config = dict(
    activation='swiglu',
    norm_eps=1e-05,
    qk_norm=False,
    tie_embeddings=True,
    parallel_block=False,
    init_std_qkv=0.0352,
    decay_shape='linear',
)
MLP neurons of a small language model. Each row is named by its layer, matrix (down: output weights) and neuron, and shows model dimensions 48-143. Each number is 128 + 24 x the weight over its row's rms, rounded and kept within 0 to 255. A neuron's up and down rows have the sign that makes its largest values positive.
Before each neuron's rows, "fires before" lists the tokens most often just after its 100 highest values on Wikipedia text that the model never trained on.

fires before: "en", "g", "t", "k", "m", "w"
L5.down257 [108 119 149 164 156 135  89 104  86 133 107 128 125 164 106 144 116 117  94 127 111  93 138 158 126 167 129 149 105  98 128  95  94 155 113 150 130 153 146 168 138 186 150 134  82 136 125  81 127 117 124 171 153  86 146 133 107 144 133 139 166 137 167 138 162 121 145 184 139 149 130 105 146  85 124  83  99 155 121  79 134  74 130 132 120 109 134  82 107 143  88 117 121 102 121 105]

fires before: "y", "es", "ical", "ic", "a"
L6.down123 [133 145 142  84 106 114  91 155 150 109 112 148 144 103 130 136 152 158 143 158 116 145 105 103 106 155 109 120 126 112  91 153 138 190 138 140 135  99 112 187 137 130 143  96 135 116 107 137 132 100  90 117 122 123 112 170 117  90 158 111 107 166 134 139 128 100 180  94 137  95 142 117 141 115 156 124 118 184  67 145 115 124 117 140 122 132 132 160 116 116  98 107 108 135 138 153]

fires before: "ted", "ment", "ts", "ate", "te", "x"
L5.down145 [150 129 103 144 143 106 142 134 182 148 155 144 120  99 135 107 137 135 152 147 124 112 141  95  96 142 141  89  92 117 106 143 110 113 124 144 146 113 144 172 122 109 114 118 119 143  95  85 127 135 120 101 140 140 152 120 144 124 119  76 129 154 167 154 161 103 117 124 166 127 141 140 141  97 144 156 126  86 104 113 188 104 103 159 175 134 141 138 134 123 116  78 158 109 122 122]

fires before: "te", "ted", "t", "f", "c", "ced"
L6.down343 [144  82 105  78 148  91 120 158 122  92 125 105 108 154 128 139 148 141 102 134  96 100 175 145 129 114 105 173 124 107 123 131 111 122  99 139 111 114 111 125 105 140 115  82 105 145 135 100 134 116 146 124 134 104 109 112  84 125 155 118 129 123 133 131 143 115 155  86 121  36 160 106 145 100  96 166 101 105 155 186 147 141 123 164 158 125 112 115 129 128 142 120 177 152 126 145]

fires before: "ch", "c", "her", "ic", "ts", "ers"
L6.down329 [142 137 118 145 117 105  97 104 101 114 143 144 152 107  89 118 111 122 173 122 104 102 134  88 179 119 134 138 109 132 147 132 133 140 165 133 146 131 143 122 131 181  97 140 138 147 141  86 107  83 146 154 107 150 141 170 110 119 115 125 171 136 141 104 129 174 123  85 120 179 152 146 122 138 120 136 128 146 135 139  90 115 129  94 166  94 132  78 129 123 198 160 149 123 129 154]

fires before: "ed", "ing", "y", "s", "et", "iet"
L4.down211 [122 148 128 127 107 181 143  89 130 134 179 120 138 134 144 141 122 156  61 145 135 121 135 180 119 170 141 114 128 133 115 171 108 120 131 128 115 155 130 117  92 136  80 113  89 121  98 156 127 144 103 185 140 167 135 139  94  92 104 101 120 193 127 113 127  82 114 126 114 103 100 133 132 173 117 137 131 146 114 117 129 106  81 166 115  86 160  99 153 118 120 122 114 144  95  96]

fires before: "ed", "ing", "es", "ent", "ce"
L2.down269 [138 106  97  99 120 157 138 107 161 122  93 122 139 119 116 125 129 131 156 133 103  82  84 106 132 153 128 135 100 116 157 150 152 128 100 146 104 123 119 163 138 116  93 138 132 118 178 127 101 128  94  78 106 171 202 157  78 123 125 125 128 179 132 124 124 142 162 114 131 124 136 149 143 140 131  73 171 149 153  98 109 116 137 131 171 117 158  88 187 136 179 122 149  92 117 106]

fires before: "ver", "g", "ar", "t", "h", "ge"
L4.down19 [139  91 168 138 104 118 120 100  55 134 126 166 105 152 108 123 148  68 100  75 113  99 106 146 173  97 124 152 136 150 121 163 149 108  95 127 119 156 121 163  88 112 129 171 101 165 116 148  65 110 136 134 117 165 120  73 139 136 159  98 140 119 171  87 124 111  92 129 136 130 131 121 114 127 104 114 148 119 121 116 118  91 128 112 145 121 113 135 129 159 123 113 120 117 129 123]

fires before: "e", "ren", "ing", "ed"
L2.down34 [117  89 109 110 122 118 147 151 144 139 111 135 158  98 153  99 128 137 102 142 109 100  94 118  82 167  78 116 122 128 109 113 109 145 102 131  69 120 111 119 111 145  94 132 125 114 142 130  90 133 128 136 121 116 152 136 118 141 138 173 117 112 132 124 127 142  86  94 149 145 151 137 163 133 169 118 182 121 142  85 118 115 137 163 101 129 141 134 123 142 149 139 160 101 118  92]

fires before: "|", "al", "er", "olog", "ical", " A"
L2.down256 [133 145 143 110 118 143 148 141 132  92 110 138 131 115  95 167 126 150 153 144 111 157 140  73 141 131 129 155  99 147 119 121 121 142 123 119 137 116 147 106 142  72 139 129 135 148 100  94 130 120 123  85 113 107 158 131 188 118 178 154 130  86 133 128 149 106 135 126  95  52 149 130  98 165 113  99 129 131 118 174 113 134 157 118 103 118 102 119 129 164 129 158 155 146 130 115]

fires before: "%", " |", " m", "9"
L6.down380 [143 148 165  99  84 107 118 146 107 100 110 127 113 124 175 196  77 166  79 115 153 116  92 160 148 138 131 107 156 163 141 166 116 154 127 155 140 104 136 106 130 114 121 112 162 112  97 101 117 171 107 155 134 108 101 129 131 147 166 137 131 144 102 153 132 125 115 113  83 123 150 152 120 134 131 148 151 111 102 231 160 106 127 116 141 155 121 121 111 138 121 133 166 149 149 123]

fires before: " |", "–", " -", ":", " –"
L5.down366 [148 109 115 111 154 150 163 125 100 133 103 153 146 121 134  92 153 104 157  90 141 131 134 137 120 166 134 177 115 101 130 106 148 164 128 129 116 120 134  78 149 164 156 120 157 132 148 134 111 136 182  83 145 149 137 179 121 160 122 137 102 151 139 113 145 152 136 140 115  96 112 140 138 148 107 164 113 152 114 184 103 103 113 130 125 137 135 154 122 103 128 128  91 156 110  93]

fires before: "ed", "ion", "urn", "ing", "ian"
L2.down47 [127 118 155  91  92 112 168 111 159 117  97 131 130  91 140 150 155 124  73  73 113 113 140 135 117 115 132 120 147 142 134 141 147 126 117  79 125 133 155 131 153 109 103  97 114  97 177 162  79 123 129  98 119 153 131 164 135 142 129  99 102 126  97 159  78 111  88 163 138 109 142 163 138  84 147  95 163 105 107 105 132 128 136 126 159 112 109 101 169 125  78 108 146 130 105 121]

fires before: "v", "duc", "du", "t", "cess", "f"
L4.down337 [157 108  80 118 117 115 135 112  84  94 141 129 127 130 130 128 122 108 110 122  94 117 163 146 138 121  90 118 126 119 106 102 132 105  87 124 112 131 132 125 120 126 101 115 118 151 145 121 111 124  98  67 116 132 106 137 145 124 159 126 119 112 127 128 119  98 174  72 123  34 164 108 128  96 155 138 151  78 137 108 138 128 123 179 172 146 144 138 187 125 184 125 144 146  89 115]

fires before: "es", "ate", "ely", "en", "ation"
L4.down349 [125 156 155 158 118 128 113 134  92  98 200 151 118  93 140 102 126 140 135 117 104 107 158 134 137  82 102 139 162 137 104 130 106  88 119 145 103 123 141 129 167 123 112  92 150 108 119 113  96 146 121 112  86 116 122 135 124 132 113  87 114 131 177 166 126  94 143 152 170  63 122 105 114  87 110 135 104 155 104 129 112 129 147 165 117 156 172  86  72 133 178 105 115 116 124 121]

fires before: " |", ".", "–", " |\n", ",", "6"
L4.down169 [125 106 125 120 119 141 154 149 170  90 118 106 128  94 105 114 135 127 118 112 106 153 112 151 166 188 108 150 134 104 108 172 131 122 152 105 122 117 124 130 163  95 104 118 129 135 170  95 145 152 141  93 104 137 149 102 127 100 111 125 121 105 144 145 121 128 144  86  94  67  90 126 120 122 147 144 130  77 157 255 112 134 142 103 114 153 155  99 107  80 132 168 134  91 137 130]

fires before: "ent", "ence", "enc", "ed", "n", "|\n"
L2.down179 [ 34 123  94 137 106 134 136 123 122 114  88 129 118 133 127 133 134 136 155 107  93 152 153 134 126 106  94 161 105 125 115 119 115 131 150 144 133 112 133 113 124 120  99 125  96 121 178 107 116 117 105 104 110 124 154 106 104 107 107 123 160 137 164 127 122 158 139 107 107  95 102 136 113 156 143  98 138 131 167  83 108 122 179 174 135 123 138 176 153 119 176  77 134 152 106 119]

fires before: "0", " |", "00", " m"
L2.down49 [125 133 141  85 103 113 125 139 143 147 149 120 111  95 129 154 128 147 125 137 115 140 108 101 145 111 149 176 116 130 100 153  93 127 157  98 146 149 102 127 141  75 122 162 129 131 121 119 127 175 107 160 128 121 113 118 142 123  81 163 138 110 139 107 151 133  99 161 136  38 114  95 123  95 150  93 141 138  98 208 116 145 105 142 119 114 121 102 144 146 133 138 151  91 127 163]

fires before: "ed", "ement", "es", "en", "er", "f"
L4.down123 [108  92 139 129 132 120 170 161 139 115 106  94 162 129 117  92  96 141  92 157 132 139 119 137 146 111 141 122 125 110 190 155 113 182 153 132 124 112  83 145  83 107 151 117 136 140 129 119 110 172 122 136 113 129 160 120 112 121  97 117  89 114 145 112 135 109 110  99 160 153 110  95 142 177 141 119 174 175 121  76  97 149 158 124 123 155 110 107 164 119 128 121 128 122 146 111]

fires before: "ail", "le", "ed", "erm", "ad", "et"
L4.down62 [118 164 150 135 137 125 107 126  79 147 141 102 106 131 170  96 144 110 113 105 159  82 142 120 126 161 129 101 148 162 101 127 102  77 128 143 131 199  96 169 111 133 152 119  82 108 170 159 118 153 138 109 145 129 136 154 105 113 130 107 107 133 148 164 149 152 135 126 152 106  91 121 147 121 129 105 145 135 119 123 196 141 105 203 151 139 111 151 140 136 129 128 139  97 133 119]

fires before: "ic", "ical", "al", "=", "i"
L6.down91 [118 106 143 127 120 119 111 160 142 132 158  96  83 122 167 145 105 107 153 140 112  97 120 120 109  75 151 131 112  89 112 115 127 135 142  98 165  80 123 136 121 108 136 104 109 149  96  72 114 105 130 119 160  95 130 130 134  82 132 144 126 168 112 118 137 150 133 131 103 106 122 150 163 119 117 124 148 126  62 127 122 137 164 114 126 105 137 129 107 140 135 181 127 140 128 121]

fires before: "c", "n", "ce", "s", ",", "r"
L5.down110 [110 165 168  95 101 154 137 137  70 173 132 118 124 106 151 140  95 135 107 159  91 133 132 110 150 134 130 134 174 149 159 124 143 151 180 138 145 137 138 187 157 134 159 110 151 156 137 106 109 145 124 131 142 117 118 139  98 156 130 135 131  73 105 144  89 167 154  87 105  78 160 115 123 159  96 121 100 121 130 187 120  88 100 104 121 128 120 110 136 174 139 161 128 114 102 111]

fires before: " ", " (", " \"", "ar", "ver", "["
L2.down65 [162 130  90 127 111  94 123 146  91  79  91 157 112 122 114 101 159 100 126  73 127 104 137 106 139  98 127 120 136 124 126 153  77 120 130  96  94 167 130  97 137 126  93 137 153  98 145 113 130 114  95 157 129 129 152  70 126 136 144 171 139 146 138 125 124 140 127  73 137 121 139 110 130 120 136 122 159 118 130 108 125 127 115 160 117 123 129  97 118 139 117 134 125 112 123 136]

fires before: "es", "en", "ing", "ities", "ity", "e"
L4.down43 [130 119 141 126 137 100  88 114 112  91 124 119 142 146  90 104 170 173  78 131 114 151 140 163  86  81 128 124 121 133 109  76 128 142 120 140 141 140  97  87 150  92 135 125 138 106 157 169  84 130 112 106 144 125 166 141 147 133 113  95 132  99 154 146 131  95 152 112 179 117 145 114 105 131  73 110 111 121 154 136 125  89 135 195 114 136 155 172 115 161  96 137 145 126 132 105]

fires before: "y", "ian", "a", "'s", "es", "ion"
L5.down36 [151 179 169 129  97 136 126 149 126  94 123 119 136  89 134  89 119 102 144 135 121 131 111  88 122 120 145 121 138 163 132 149 122 121 141 123 135 106 104 127 130 119 156 129 135 128 142 130 103 122 121 150 128 142 142 171 126  96 146 138 136 133 142 139 116 208 117 132 124  30 115 119 124  58 137  98 115 107 105 172 135 137 105 141 119 130 146 103 126 120 142 103 153 113 151  97]

fires before: "f", "l", "cess", "ce", "est", "ation"
L4.down142 [152 102 116 106 164  95  79  94 101 169 141 136  82 120 180 146 123 147  73 143 128 161 115 140 134 166 133 164 122 134 110 139 129 119 110 159 136 131  95 104 140 137  72 136 133 128 106 134  93 131  77  96 147 147 120 145 127 120 192 120 119 129 107 130 166 102 134  83 144 121 117 148 105 122 120 185 177 124 119 130 129 124 114 163 158 170 147 125 116 156 142 127 115 126 169 115]

fires before: "ic", "c", "ce", "ion", "ions"
L2.down43 [150 114 159 152 146 116 148 150 125 142 134 128 126 122 123 146  60 153 146 169 124 134 119 129 166  92 119 132 162  98 128 130 146 123 162 161 138 156 161 158 151 138 121  60 179 131 157 132  95  96 118 164 151 160 141 136 131 106  68 104 101 177  91 138 114 121 127 136 147  66 149 133 141 110 117 134 158 112 117 165 127 128 141  95 109 132 198 114 132 112 131 128 105 119  98 144]

fires before: " |", "–", "ul", "ular"
L4.down222 [158 127 132 141 132 121 137 143 159 138 155 122 162 136 124  78 122 112 149 139 151 133 118 128 125 160 139 130 116 145  89 124 142 144 120 139 152 128 172  77 147  89 121 151 119 160 111 148 128 120 113 105 159 117 131 131 117 139 128  97 135 113 100 139 151 166 142 100 102 105 166 126 127 126 102 137 136 133 147 168 117 112 152 127 153  90 113 147 120 112  93 126 115  87 145 101]